Part of a small language model's weights.
Size: 12 layers, width 192, 6 heads of 32, 5.93M parameters.
Training: a variant of Adam for these matrices, 333M tokens, 5077 steps.
MLP neurons of a small language model. Each row is named by its layer, matrix (up: input weights) and neuron, and shows model dimensions 48-143. Each number is 128 + 24 x the weight over its row's rms, rounded and kept within 0 to 255. Numbers have three digits each.
A block is one neuron, or neurons of one layer that tend to fire together. Before each block is what it responds to, as a language model described it from the Wikipedia text at the highest values.

Description: Clause-initial verb or quote. Auxiliaries (were, was, have, be) opening a predicate after a subject or which/they, and opening quote marks after "stated that".
L4.up2:098145115124132167110104089125127134167126141136124120151135145120153093121131113113159157133137122131130119108091054115151132144124147116133112135116097110178119168109148106115121089147075091121090107098080139126144163133118129148093129125144121127106119083108108155116147120151113117169
L4.up33:120121105100089153154138132130105130135175134158120118136126171161143116153140135063085109143164123128168127093152104144158129128144128104155088096158081133093133090121144118138102123101148112114134157090094155116123150129170169104093101100164121100162134112136112127119117123125143136149
L4.up337:149114101100096140168171117083145135137130205107137165128140102127146111152116105155134134121108103136176147150123112079147122112121128064126135083078157101115128125136099121105166094160108128131135128158108133117152111128115099154130172154102181109131123123137166134105093153144132134131
L4.up437:094087101165166160119118091088085114140163157117099163159123158126156132138124123166084124086118126136141134103121093143088135136089137074133149103133140180103102091118144114160135143141108121152120149106120159112144098126093120133162134146103124093125098113128126129138124174138175066122
L4.up470:142085120149137148149135123131098151152144129062118141152136156151121144135121113106068111160157135098142146101145105117123148127102142135159162131097129110110180105095113107128168133162104117144137136096151154107154105085136125173162113154142108142155121092159149137146087182154111115132
L4.up476:112144131106116161143109121131134132126160114089128150101106147162168154101155113098131109074102101152140131100111121120092138126090139121143120122088129159105128131123122099123141160153121093126128129138124161138139110131100139104105102131111193144140093086084170162154133188105107124138
L4.up701:122130109141191131102156121141127156160103099133136141139134115133127115145150058119147097125147105117165133165150106074136149094100163151101138070115140087169139131119166155111168098154114129102132134160134136115118095114124154136130093107083131148113099107152145160159103138167099109134
L4.up729:137132147118161146151137153110158092145138196116124125126123103134135134144139102124145186124135156106159142135120102076154129100123126102117145139119121089130110113110148120114138093095130121152107140121125120109148138142115136153090132111134170110174124112127148131124139136131152112168

Description: Word-initial "so" and negation. Fires mostly on "so" as a connective or as the start of soon, soar, so-called, plus negations such as not and no.
L4.up133:128137120118157134196135136139178120161130166083101136142138148191147125163126129107138161157120131109127167104135100132097093140093171119111094065093151144167111138088148116121123115102134109133108177108130126136137096114136130183129128133121106109127106135122154148115119191128140143156
L4.up155:084111135122112128139130072155143121090171145137122153073097119145113147105131156120135101119127122171144115063140109130099145102098131112115120137120144135150128133138153135130090148117133115125101150130152144155113100154167129135115132136057132168094130118154145170152110161155143138117
L4.up191:142105101098149132130103104127134151115176129102121120068117106184116134136128157124113145122167123116186174081111115116102126140132141115160130179126079160145125153153086132142124156171165120121099140135104161138128087132128117167133160135128167088121137114121114150141083142122093158119
L4.up271:143154129093141165105179113158149133132135147110159082103106128141122180125075130084129149160163139113179113111094105112113119131095144111131130155116129140149116104095103144126137168095158085090163116130134125147110131120144089189140119118131168110159115136165157136132090132155124157108
L4.up523:140119096202148136149104120103131124150145126108089120126121129150137150067158127151117135086122124166127126068148128117117121108110180120145127161113117133157132143152118107122190104150130090151059129119163129136089143099093084111107105135118138115121091128130136158109139158152129093152
L4.up669:080135100138118122152097117107124113147158116146153096101155116120155128144126146120127121117127110070159152141101103114092145072116112149152157161082077152111140095134124151151190122117156138104138112124162083106086163102095137158157142122128135095174123122113142163115085180155081144135
L4.up749:148137112125113130161103082134124118106135146165118142087088110133120132136107136147146169088135107141151129122128123108151137167150118121102129102144083124113175103119103112121146124129130101118094143103086143136153136110072116189113169122088159140164115111141157158169094163141102149127
L4.up766:123084153158142130141191134110116120100166143096129135096130122159146140104124135114128143163136138109184175143110112124124143132137145082134158147151121154109118171120094110120103118160138092148084176127132142159142123190125129144147092134096137152108117144129092121127098149096139157094

Description: Date components. Month names and year tokens inside full dates or table rows, e.g. "14 July 1958", "2017" in season columns, "In February 2017".
L4.up185:128098107152151157120103073124152139137117150126140124121124098170183128165106120105110135110102125169146126135121091115126122125123124153173116149113126140131120139094106061089122132109106125100125127095113167121143145135144184123068088103130139110129149083148128160165134152177137120138
L4.up320:169147125122089115087162065124120178128139167175160086132115121169132117116138119113118109175149127099131102136144104125130105102104139134185155117124112137112162097116116141110151110144154113172137150153124157101155102095151131143155116091136110135123152099113121142121076151128114173100
L4.up452:138160159140115126127110107106150146147130184154126140142200112136154112115168121103156138161136106103089097118122128113133130102159149151097107150098128122150097095100132140138137103103152117078143134124107131102154128119156101095096122109126085145173105114161145149146164125140148125137
L4.up540:145130129166120132134115089108136120124136119178104101109133160181154143079129102154145122089169139164162105151116056104100118105134141171141118147092143104131127078130139113120127121128151124135137118159142123107097101108152131062108147106143152113115109109172129164123109128133141161159
L4.up545:142143072155122146107099102120127142160146079123135148125133122153183116083178119129129156073112118142153140092139081116126133134144141128154145127106095140124111136133096096119128137110110099100095097082177140085068159126125116110085139148119144130143113124155117126135136152127148109133
L4.up571:124174114123086165105135069121116147136111109144140096163142133162171124128135132093062133147157112097159118152097098129117119079137188151146140132163108111123126128121124084143121132142133107108105118150157138105103120147132143121108149118146131125139117079113118132149117145063120163118
L4.up580:172160120152119138088155086108126146154147147113149159138166132159174072108148178109147141121123138112083139106125121082121134091141097149166128122090096128111137139142141108101144107137134129108108105116145150094099114104137129100067098078138125155155122098170123140116184102123129152142
L4.up733:129117161127105128136108110109133144132131104159115155136159123163159104077146140123136135103114100129164128109080114093128140127142137119147113117113082196142157116120142098114106126126136137105143110157121117080117168108119091115082089109100126159134100130144123130137160091157132140147

Description: Under and word-start prefixes. Mid-sentence, after was, to or a comma: the word under (undergo, under the jurisdiction, under-21), and first pieces of split words (con-nect, ob-tained, p-reserved).
L4.up29:111139110132161121134102135088095096176133116141122141155148127115159086145143101128128109151126107140151137109127108104111112143076137108182082125122141168170130141138127110138094170137125117159061122106154134131151134153097124143145119154122182198081066137113130158108115119129112143107
L4.up267:122112149106152156083101118101142150154119124124150145104156138168152127142139123114121108140128111180141111111125055139148140125074112127130140131123156137156142144091080070092121147088142110123155119073121156143158107137123153175111139111108138147126104139104120162122088160126150143100
L4.up375:120149137129140123105132108103142111137158125119124109135150148125134131109174134129162142128106096186145119139091086129104106112110121121125127150135134137158161160101142083113111139157126095128121132128160137089127154126091119128162153140134110137074085138154094155133103104133148141138
L4.up492:138149102119122131146169104124093133102143130100094158071153113150131145135095117119140136133144085136154088116107127137095158131133122125134102127135141130119115117118085094159113139133091119149124174123089112148196095089096166152133134128136125148135077094123141142175128144105125162144
L4.up520:149118115127174132090145092091122135141155172122130145118146127178130142133152060127116128143106095114163158157132069094116144088125138122123098156078131117134130144097096109132137147159126119164143129121111144121177104136127151160138117121115180117130069100147130157138120140122161127121
L4.up608:117128151157152135114137131126109133156097099119113130168173113136120138138115132116153104097141082087140104122114099105114115110181146102121129166189173178189157120138152126132120102143124147120110114126153103118181129120104131162137123157119104137116092110081133141125116163112134118151
L4.up624:122100146110163110120098103116127152120173135149138176128172132135169154104086086150126163147163102138117155124124094129185146133145122091133156144149119150165103107108102068108162137154106121111087122079134153083122138138091128142127125113104144101167128121128118146098148178095103147120
L4.up678:093120113079176148123165101090164126174130109166127142048177115114132112150117091118175140120117105142101131161135105099144136101084113160141123141100127103094145123108121112143124137127121130131125154122108120097153143162108096131159140119125153112148146121149125173133068149107113088137

Description: Mid-word continuation pieces. Word-completing pieces after an odd split, especially after a lone f (f-ire, f-ood, f-if-th), plus ob-ject, mon-key, y-ear.
L5.up184:156151127156188111139139121151115116099157148104121122100140148144127121152126140114120152116172118094139120111109117100130109159102108128116134175108122121145160105079104133098131150131080098131123114123136114140158115128105124159112140152140148137168078131111147151119138134098154119138
L5.up390:134193132101142164117143115091127171117123137147170145103127122129135098165109119099158149107110159118166132108159122113140127125089172108144139099118103177120098118110120112116151120135131110101134176156109146159195122124100146154095109122109142173130140093066108098141144124137126131111
L5.up641:100136094125131123122153088133087114136161146147114122121134132127184117121135143122108139173133117092137124105104131142136133138105146125119116191067070134122151141090125112126077132126124117135114115114095149104100150126121143136147162101141182106147130115096073167129095144114118133128
L5.up748:129144139113080125179098097105114125122146121127154112095159129083159133108117163121153078154193107107143129101121128126090163096134138120136122115159127158169127147145139094124113142092156132169109149127143093128146121117122136184095097151133165124164092120149111156103103120136096158117

Description: Word-completing suffix pieces. Final suffix pieces that finish a split word, such as plural -s (details, environments), adverb -ly (simply, properly) and -its, -ing, -earch.
L5.up107:075151157171167141185113115114182131113126111135129142117184179107139124114143112112158176081163118165107112098113111128114113119132129111152131134137123146127121125150175108094104136093140132125125149137148104120140136095092130151142127164110100119147100130115111158081131158162153112096
L5.up267:103159168138147168188132134167120108117107160166174166144137148140139143131107135071113146141153123158105094109118110100135138140132161153135061101180125154153105118134137123139063100126100127117124116112133124116136096082132161118121113150117131132154153114108141114121117124122081162152
L5.up521:092123130158136144155134118102123122135132126090170148073091107129107133130136136065142130112190107123156143193142119132128157163144163087131120144146129115146163103157127141128131117151128136140106119117104139125122131103131130169103120144073135107192122129130126137135092143141128113160
L5.up579:124147155111139148142145153130147120105127141133115159140107132108131181088114161090111158105147113137151105162124145139134105130118161102120096120131153141161125170139148118103117140153073094143174134124112165137127122137066146162147134147089130099167106129121142146098147110116078096166

Description: Infobox field-name pieces. Word pieces inside field labels at line starts in Wikipedia infobox lists, just before the colon, such as Rele·ase, Tr·ack·s, Webs·ite, Party; also table header cells and section headings.
L7.up327:161168138135117131170081129112110124094148119178110135107177103150100157149151099171171127109142118120134125148146142102098126135122135157153110128096071108123132112137117149123105172128136132107150148150132110133142140127129122146133127137145114106105142126143101161173106129120091120105
L7.up469:103131131135141147138105126119107170104179155134119126142113098142092127130071121111124154093158122119163150134178092116152127139149154146139127164111097080128128115164123092122116151149140125098136142127152099085146139125168135145108169078116129110120117099134137094148113122112147117096

Description: Passive auxiliary "be" verbs. Forms of "be" (was, were, be, been, is) that begin a passive, usually after "It", "which" or a modal, as in "It was founded", "can be classified".
L7.up39:138141120133206093119110147098127087132121141131084133108128143145114110096114102159137161111124161122120138150118105064136149090136142114135160158138105081139120106120136126134156129119145130099153115113099122127158132134095127156112161159081156120168065090136151107139105130127111120156
L7.up680:150119174124140162126086119130156129139159140137170130107158124149140140116115134125093097128114134129143135139144088102125137056139169104140126149127126133107111106093126158107155135129143125104135115084099135140145119115146164126098119101077153126101108115145164185142144187114129095146

Description: Clause-linking "so" and word starts. Mostly "so" after a comma introducing a consequence clause (", so the General", ", so he"); also "but", "her", and word-initial fragments like wh, qu, hel.
L7.up488:089152125120129136140098108119114132135122168123149146146111132123149146125113137141157146142094138113134105088104090171083130090111168086062138144131113163132127115086154136163124131127146090146110150114096162131122141119117138142095165124133131128114102115107131154127123161168112141140
L7.up751:136110110183120151156098141144144090110136163076121153133135101126132191110148127123165131108117152127171114065131121130090123099136157119101181132116097187132165134077106121126099128120180083148149127105120136130130117172114099140142136140135115131116111134121165157113079107112128127123

Description: Clause-introducing "that". Mostly "that" opening a relative or complement clause after a noun or verb (covering that, committee that, admit that), also where, when, but, so; plus mid-word pieces after Y or K (Yunho, Kyrgyzstan).
L5.up141:055137155116095156168137147095145168128116143145144125129129159140163098164074128134122189139121116162178137134126119124131118145103152105122117143116116141145103102091118092094117118117076127104124133155140092137172181157107144158121146156130157150114090115151131159115132123147121106113
L5.up188:113151070156111140173109106115090148107152115109109113111095140151172082122130151157097145124122115102191129107115101159118178104104134113130107159148087133108120120110121114133135108168141113141110153144128128095128139067118109154193156154126109121137129110125125107137084167163086126123
L5.up420:065078155137140100129107132060115120119136074147120151105105147147106130121156152104106161167117105169142134071108136135117164126125148095116117114129156179142085146152162121118158142124086137122113118119115129121143131102121141137102118124090156172139099134166107146129107162180133157129
L5.up596:150118133162126161092125081132123102100148128074170129156113074143139126115137149132113112154117143141182158101135094132097122106083158047099131134104095170127083134094176124129141117122113117130093130134148143117127106143132131156110153122117155115117134125125124130160107181143114115139

Description: Second piece of split words. Second word-piece after a one- or two-letter word-initial fragment, such as f+ather, b+e, h+onorary, w+ife, especially kinship nouns in biographies.
L7.up123:113135091103157124077136092102110093154129118112144137110139109131176113089109126137151126097166134147121088122144101135098156117114141136148151122129121123147120147098161110061110144116132115104100115190179166135138188128091133186122119135120171126167129108181112126140097144098111158112
L7.up254:181158104100132147124121092095145069104213130149133127077164134144131131067132112117137140130103116093146122166113113078117130127103126112160103127115124110133117117147134142126140175116118142166166143151154146128137120131118144148070146103135175126165120099171118093122133099137133171116

Description: Word-completing suffix pieces. Final pieces that complete a word split across tokens, such as exper-ience, complet-ing, acc-ording, plus some standalone "of" after nouns.
L4.up4:113124095144136147143140093144128080140127111102095164120100128127123157173172143140159107079119103147102149140161103106106110166166128125125090128139133194155122131139114109133133111104166094166132096121095142126156105137121118158119062123119133166123124130136156151137144139131114124147
L4.up350:122101128135192116151116135122131116141143116112114106062167159144086105142120090149166141070135127177146142123156115047131141128147130146157113111144148146137105142130130122117120118126127118127100106126099176123106119133148109121102113159101118170134102121156115130164103140103159126122
L4.up357:092084094139130136149109132128163119160146157122120138135134130137102139169133123078116152074152147137165138097134135110171139152150127153158073095153151136106128128145161115116132124118106104116122114126100152145171112109157118139127113137108092164112092094076128128156113137127105179140
L4.up403:140106141156119129124132098119154125151093174149162135109164139100154094117145174125140173129144119152122125180103139132130129166126175130139098092161126168126128152133177108147176115115091102113085153127120139126198122113140122149131094104135119136116092105122195150124119118140112147084
L4.up507:078122137103144109163142108104138122118154130147114123105147166142120131129095127083138100101174066171142126195108122102128139157148148143110125102109127134152136093138161118118110106128111154141068126120103109125162100120122158132142134128101124138143126127138154137138085140120099130132
L4.up535:078136100156135150185161149155132144142104143129109093116127164115146149157118124102162156106173114122100090092127129127166122151164172130155110117137115121148113108124135142169101083118145110126103148091169157101135105094098151126123058165129097148130128141132130137120109098185144140105
L4.up716:124132142139137172130082151119186128145135127113114079120136145130135137123171116123161124070108125135147090108117133103090133121158150151162121174139122127134135091103130110149109166125148065076101128122121108123117130134166099101113118120125117132135087114114145140082152118096120175162
L4.up724:072134168130116179143113118145114103135112181151131141140157098103121118130099099120149145146153123181137097161148126114152126135151131134136151059148127130162131129127133131122099132110132099139127159138084124131140110127078124086144115160150133168102125125063144115067124094138160187142

Description: Calendar date components. Month names, day numbers and final year digits inside dates after on/in, like died on 16 July, March 25, in 1998.
L5.up455:123114100145152130099127138089129114115188129117164086141145104175177134057163121108125160109135119147141124117168081128107143101106129135152110156107108123100117138106119116099182161110140092131080105124130143110109156117128112102120111134116170137156105136139090162080128134138112122170
L5.up542:117114108137118143116133113140125138108128090146149151123176130155140108126154120106129123112113123123129138145135098090111165125157146121128139127128105118136141115129151104126121169114162081086118098148158106111115116119106094099112091107131094141149141131160152144130127110061102153135
L5.up576:136093135143167128107135097108145132151185104086186152128122090115135131112123143109110150113139161119116090087114117142141155073130182106115151108142132102141091103115154132154172135124137133111098097103108137122126157155105091098139119120112154127162080109163156110130143102150132119143
L5.up712:130117141180132112111097119103127154155170114107156134143172108125172126068169173097119113143132090125119120105119111100134139127118121122164151123103100146128124147105156117120134141109143118095125110138107128074155156087134150130073111125138138110146136083118108097148150106131130129141

Description: Prepositions and particles. Fires on prepositions and adverbial particles, often as word starts, such as at, under, along, down, up, and also under- or along- in underground, undergo, alongside.
L5.up58:106155115149184113104139132119145127139153129144090137152176131129107132132108152098161118149113122106134153137103092110108143095126146141152092114131163112129162079100152163129099088126129122121149149123109131114158087139119159153146121167088140143078093131110127133127128151131102139159
L5.up76:117099112098116140084151107102157151150118150099152106146151131130116142095106145058131128085142101115140106174162075091126137094116131105164113154107139142186154160150118095097110137156150124136102132109151156116134139137113195138112126131102141133112112108110136125126088138084143120131
L5.up118:133113079124173173083134117147152132134137156128113105150120160117115095121101138112127174090172109132146089130114079125134127129148134113104114140116140090109136167082111114124158132115134103169154120108111152122171107139151092139134138126127162140079109137193127153144128182120115134139
L5.up488:080136108126169128140150125113108139141136100097167141113151119129126081155155127125146124121118080098142099095138093116142118146122153136112092127132150146129127105085164155112116100123127147146129110102096123142129111142117161177086112126129105170117087117142133130112097108118153109134

Description: Split word-start fragments. A lone space or short piece (p, ph, ref) opening a split word (identify, ultimately, pursued), or an empty table cell after |.
L7.up162:154142171117144108150122147089077163130145091107092153129169118130171122119106139132087121123108115150112105099174092156135143109128115112118117100135106141133163106114127092138104131170146151138142129148134143126123173131106148127107125165132151088178091099125094131114123169111094088168
L7.up655:120160151150154121126111151068108133151110113111099145156125135120164125108134151162123160131101152121166142138103085121110113157096134074120133167147125103179116115120127121135112116133127085141109118100114092138124182134135138145094103120116124116135089101118117112079128110138102133141

Description: Infobox field colons. Colons after field names in Wikipedia infobox-style lists ("- Country:", "- Died:", "- Website:"), plus weaker hits on word-completing pieces like child-ren, wh-ose, Lect-ures.
L5.up99:112146084159118131132122086130122120138183131154114076124135125172135080113133143108101157125179102119116142133148094122158121139131125116169108177151080064112087125131111087123158144137173122128161107100147107089116112121120139156101141118098131128134131126140143142127104134113124124128
L5.up174:139157117099132135119121157102137114172171126171119117091167113143120107127141137121088191115130084115118149140092103121130126133141111161187112115089099113155143092141127143137145151120114132147150185160088110096134102117127120131133108127107164126149133110184129138098182095149089161137
L5.up403:109121131117118136103144113136117095168163156091153143146147113138110141127185128055128155100184111144118136131139132122102170179170178120125103146132097139120159119107122126086132141122126136081129122123115173088132131114133093113143092115086121144111148093142118147089134098137087127144
L5.up620:190126144112147130119128145098141095111141120144123141101157115116110102151129137091165146099169108137125121160134085124135140134148144116148078166132127103132140097157143129165108127153102127115154098158132153095179095166162085139133112128108118109110114112189191111149165146096066094157

Description: Table row-final pipe. Closing pipe at the end of a wiki table row, especially header and sports-stats rows like "Pts |" or "Series |"; weaker on paragraph-ending line breaks.
L5.up8:141098111136128153118126143096128147146141114110132118134122136168128094124171103113125155112070118140118104147120126096132166100108138119136112152166127103161114144150127088135167150109090137095106148108107140102122147133122122141111105136149169156080107097146101136092105121129145123123
L5.up255:135086121141115151158131089141127156135109148141166104140104095141142148154143185067131146145106123107113126142088143134160138138123156095126083108139110083154087132137138120090162117109108115100118159112091151127133171114109140189126147122142158146095090101123123147136099133159140163124
L5.up506:150160112117133161125111150104136133142148171112147098128092136148140104127146139099158148120084102145136108129105101105109142122063154147176137133146127087190141162082101081111100139128130095116129146141163104152142161104091153112140127148149101186095082093146111144102094133140106119155
L5.up592:133118141109122182097151118131131135127126134117169130090103109151121113146173137101137127139091126147154071142115122093145158106093118125111112117095142102154111112141132102131122127133129117111095096139136117149152164121121154112102112130134152114090069098139127098125128105131170119154

Description: Table row ends. Line breaks and first tokens right after the closing pipe of a markdown table row, especially election-result headers such as "| Votes | % |".
L7.up144:123121125137149120145102143113142115137111153131153083094124135095100157129122118104157137108100123166130140135166121094104164118096157146141161119129114095142087146093128127164108127125175106144159134147142110170138089075122079128112124165132115161108128095135125144115097146111135080145
L7.up447:130126133128110130132137141090137137167103092116148122156116113153120116109137111095111138124093108139166092165133060077101136121098130150129180108098116097129118134142141132127151140141109142112068115124126102134132141070112097123125085105118129100117130078192135107125120178101139113174

Description: Completions of open units. Fires on tokens that finish a unit already begun: closing quotes and parentheses around titles, degree and minute signs in coordinates, and endings of split words (event-ually, def-ense, Guard-ians).
L5.up131:122101128118142137116139160098122113111140102141145141127123091115118126168126147130143172147069105195167128147142090122083127163138118116152125124172125155135148085140128118135156134119133135088135137122121134137166116126092161159077113107108127109120123118143122121166132204141113090125
L5.up389:132129177109162125163139123138106115111144167151141111138118153187126147088131130115170216122115073142136096156129095115114146135176140129167137190120100111139151115125130090112121138125122128114114170129096112104163133104139094143106163145129117129106111107100159097154108148103127111126
L5.up528:143134079110076108159106111148124124109157088125112121108134084107115154174132123133148129137119107124170153154106118125081149141126106096149162162157133138169168130127164114167172108099143126106103139076106147122147158136131107152139125119124137124130121098095135158155143158139110165110
L5.up604:138109095123127149111140137137157145115150122090140094159110073119124128131098137113154129146150119155137093112135132133097149100098155104165141108141120155111182149115122092174091146141152119113098134160163127133114105134134138093127106121136135178090091106117076148157119136101138096131

Description: Numeric table cell delimiters. Separators (|, ;, :, –) and digits right after a number in Wikipedia stats tables, such as sports records, election results and times: "3 |", "2:59", "32–29".
L4.up196:147115129142127101140126088137139142131151161163149169149126090126152075095094133122130138084106151147130116114081109084099115106103145136158126119113100151148152084130133098124163143121131119105105122086109139102145125119081116118094080129112143113128119112135149133132159119140137125137
L4.up211:163114098121154137132128126159134150118129103142144095125126139121177122138129124087100145138126134123183110123098114126130152135104126092140114129113082157111089140132131100095139131112131130101117129080154152135108184131141096147079096110152158129140113100138105119130058165137133162108
L4.up410:143101086163134100109120102090168138154132106165115122148123111169152097117120107127108166101116131157164115068107089104102112102115134117128140105117100135149115144100113097128157128131113137099096095081127192107112167123137154151081144162106163152109107120141138143143127143149135096118
L4.up482:148104075132146141122146139141144135096134130125154132144128099135126105112117107090087102121135095150128145112130109111103152082098118134098162122103118123140117099157145126107166151145129138127123105109112139119129186077102164101114113144135172109094117115142127129144104141127109100152
L4.up651:153151146116159159125155112148161134161120144135130164111120131148151067117140162095117089117112140182135097136115122109127103142104140100126074099169136148168123100150173089154143109118094130100108142084111144143157104157076158167127092173136116111118096138139143126139067095127090126167
L4.up658:111128122118132109101114118132141124110134121176158146108170105127123097145125104108140143132160135162126075120125122084117152183108101134148109116112114126164095138140108103130168125128140145105105133094121153110138123121085155099110127165137129095118161133134106134152098124121117124161
L4.up685:091124119126125120127077162101126125133160099177110135117159129168168076065131097127139184119143103164165144107164091102119137133097150138101123173113092135153107123126149134071117144133113148132092119131139146092105153113120118085096124111118123081135139128126116117147118129141125125121
L4.up722:127131141148145118121103147100163125122137125153156162130144099107136092117117119131168135082104154156144108118137086066098128124076137118129133120123131138160129139131122104123171137138122128113067104095129141110142150145094077149083067124090157098097129106133119135111122154140133117156

Description: Word-final subword pieces. Final subword piece completing a word split into parts, strongest on "ite" in the infobox field "Website:", also wro-te, leaders-hip, wh-ose.
L4.up26:113159144155128114120127082125137096103140144149128145128138103172126151105094140092135168127164103125110078135114112126128150155165129109094139161157139090114154115075104140076091095115132109107141107144130138114151115136127139139111106095085146144183081122190161145103139137166075163176
L4.up77:130137132112128132108100130154162065146124119145108132138140121123137103159133094110161156130076124128090080178071135087129118085167167133116138126119143122147105113100140112114125122119106125143173161168103115111146130089118105122114110088152075122091106101127131130109179108109151119162
L4.up190:122132095100092133122127093138133135128150103138084119109094104125130121160127137128146149157134132126114112094111145145132149126144132144138133092147066143109101108132192113150131171122123142098085117138106105123138135110136108151094153132162108127097160112132149112182080145151123135117
L4.up201:101134072124099115162148115113126119141139109122126159112117107113153084154093165139121151142150087124116148103116126097142139085095128116165086116093092145124122094117157135139093106159107125108151137110108113082140136112087149182124132119158131113163134102138121138141098139094098125139
L4.up260:131156154135106156125104099120146095104090095155121154100154103100136149154125129113163130086156114108113111118128135071086104152177128141179134190142140117140139096097148140125111113119131123089138137177120109118176089116133122176137123124109111159171106109141155150113127113115102127118
L4.up468:137169112125086124132075123125159120171132130151081122107143102124130133161099129112164145142112115123116095120127116121108141099140126133131140143105118134137118121091167141176110142120130111117099143182080118122136144101101101157131113141142134125113146106147129146150148114108134149169
L4.up597:132158103130129156138112109114128114112152113125132132094129104124109127136122121132141108139161114120151163105133131127087125173082133117158114142115100099133163139112107112133132165127090145120085137123120082089138123106090130153121134145147142137117152136157124132145113081139112147117
L4.up687:126166133125053157133125121133119087140130122112142117109159124131133148142136115130139116137146110132129099107127129092115132122154139162114132118129127142111124133091096117149128131112105098114152204176113103091177099098078101117114116121140121157098097091127147131144106110090088135153

Description: Closing of named spans. Tokens that complete a name or bracketed span: closing parentheses after acronyms like (KNK), (MP), (NIRF), closing quotes, and final word pieces like Jones, Gates, Nobles-ville.
L4.up72:151147164149114165137095098142127132175113126092142123168143148120151152131185135102130152140108117140107128132124143090114121152173135107155113099119108191115121147122132099137156128112101130077150193101110155111128104152155135145061120141150114179135109106095151124143145130135170126113
L4.up146:106149096098094126105152129149128106137112100085115115146148162130145155158178145104149143147141117089115106110142106117105109160146130163101149104132114125110125128078166144114119141132147105108125160180103112125099114117135114117141163081160123136126152103089106144152092124114125162164
L4.up170:148105126106083155103078127120096109137142093108123141163136126145135156130170131140126173144129076107152145091151134128104138124143174097135135103132092137148177153123119126079143141098103116121124166165149106120142131159123114158101144098146146162128095127111133123099168112116113119145
L4.up303:145148156083116141091115168121176102130126112141119113129140134119137098095184151109113088152122132099156110135134120130093124112137130134096137129170104148119117126130167116131090105125143105133148144160139098131134109126113116098073090108126172158112112087085159137107097115141113144163
L4.up420:118153145131121118123114111136101082158137102146127126180112140091140158091129092131146160130128139119121141156142124132105122097113159129143142123155107174148148117115140117137116135124136079108154166116115139142146148127144158093055105128138106183102130100137175151063134136108119129149
L4.up628:149147131143091175089128127115135119132160135116148116173114090128106140159124116110144107133114133110158130179113100133103126173099157119142113106181123118094165147105098119101167147152132114108085171181136084124163133117102120142147112092127170128155132141137160121089105175122077115166
L4.up714:127098156154111145105129114140192117156101088139154103141133105150135151162141144094131126105115119123133156123114099115125110157084124131187142101134142159125104159120137117112157144121124107072113121134124155132089120089158156121092098098116097163121148095128144128162152103133077143112
L4.up727:131144132113082160160099137130156112114132096163139126095147118177140125095167132108106178144141142117178125136152129133079128137102139119148123184140083100110109145112121115123119121118127135124100116138179081133129144117142130087103125109163129142145111133118143109099128157127109142160

Description: Verb-completing suffixes. Final word-piece that completes a verb split into pieces, like -ing, -e, -ate, -es, after to, by or similar words, just before its object: emul-ate, visit-ing, organiz-e.
L7.up517:123121114128165123096122147116150123171124096117072134146173118121141128160133143119132114149131144124143144159130098159148143119128121129145086089114117174143097129135122103114143097141163114101095109132122109105149114104168111140143091135136130151140152123154140158126077124169120132157
L7.up723:130124131125141148117130130058115140150139136139104137124148190114118136123166144142133173114173127140125142161114135154122165126181135125145057119094130139098129132149155119104084113131133118144141170180125121110165126137151154151154159129125127126162146130116111168091105131143091124166

Description: Word continuation after fragments. Second pieces of words split after a single letter, mostly "ew" in "a few" or "very few", also "ather" in "father"; plus "of" after "one".
L4.up86:155136139086123122155122143125148162135127075134102161054152163127133117149164108135124102088148108131147132126128138101125144102122114157104101094103150140106149092149118138121194122131113131105100137084149138100144144103157100170137111156098148097113141125126125198139094139135109074143
L4.up91:105143132129122119082126114109126059148106089117102156104161125121123118135135173111100137152108087099177092120105120109103136119128156126152150149095142173123134157118111132066147126111114123143112115093139175111150111139094128158122107122139170170162109136105142150145119111130110159151
L4.up215:126121148137114084137102098112108150158144106133130152113143106148120113153092140137113121092124134175173094092125127095150130127071111128102112142113109178160170155091091121102131111139115135115093142120138194146115165122135111103119101142102142108138085123096139155124148084113128166136
L4.up284:132142114150100099166149132113115124123106126126120109059120142136125079141095158142116141142119106155155061131117140127161120132163163155170085146134101134152123171090112097114114142147134094115062143089126119107137124089121121112092129146139132143152117122123126132115086132097141119141
L4.up293:103138143111127129091131112151096118102160131175147125113148098115128157127109141098137151132141095112121102117139116145103146156174136126126123151099098119132154167109099094062110132152112139161095114129120124106137134099131067118133137113131150137144118117145138134146173107125139184148
L4.up568:088106144140127125176108104108119161103133109112129157115130125147142103099109156136127156107190117149113093105124138125150111142130164113105160111137110096171145137155160099078104084130117141135096132124094172108136171100079127159133118142097120145144081110117150133123122102154114125121
L4.up632:122104130150130123149143121129118130148143130116122135155146112110146121119151107156102118100153099152162126097108113100147137101138140135118150145118144109187074095127130102091186099124147144127127107117154102131139117130168128132083148126131137106154080117101163145133101144108179119126
L4.up728:089107097121102082149168136114110122159145124152094130091132147132150086120125100159161156134166060157147102121161146104139151098098138128133124140110099145148129129141094102088158100148152153127110098108137150096083147075085145151138175144105165169175117131131149140129065149161137146093

Description: Closing quotes and parentheses. Tokens that end a quoted title, quotation or parenthetical aside, such as "Nizami", "I love him" and (754 people), plus final pieces of split words like -ically, -its, -k.
L7.up135:127154153121142165144124127133136089112121094142111162159119113135110133126091134085139134117154115120172118148125110110070115120107128090165139103141146163131101130168163127131103141133154114091137139161154111146151117143145133104114112113121101136147113120115152136098101121163104151157
L7.up701:148126156118151112126120079114168144145126073098116125146072125128126087114116158108109137155127139150180079152125094119099147173138154082119138146123140144177097104148164111144132078149141141118125132123147116133136143120160159117067152094098108124138108103124161103157109143105113181162

Description: Date-internal separators. Month names and dashes between a day or year and the following number in dates and ranges, e.g. 16 July 2023, 1917-1995, 2012-13, UTC-5, plus occasional mid-word fragments like Comm-un-ity.
L7.up149:090086132134128095141128124133150087097138128170111119108140142138152117115140158163132160103138088146161153070145117124120129159166121156156125159136125127112091105094120111099140106103102111145097153144130140093138113095149144142094100122109112114096134136164079140150111173132141153147
L7.up424:148138107163169113125079133116126105144124120130161145151160112161131132097130186118078123096147106086123111114071113103138134132174164150141137162127113106146141139105105169148108169133104079080124138140140138129136170113141111108109131120130145126093105117155050133153133101103119137121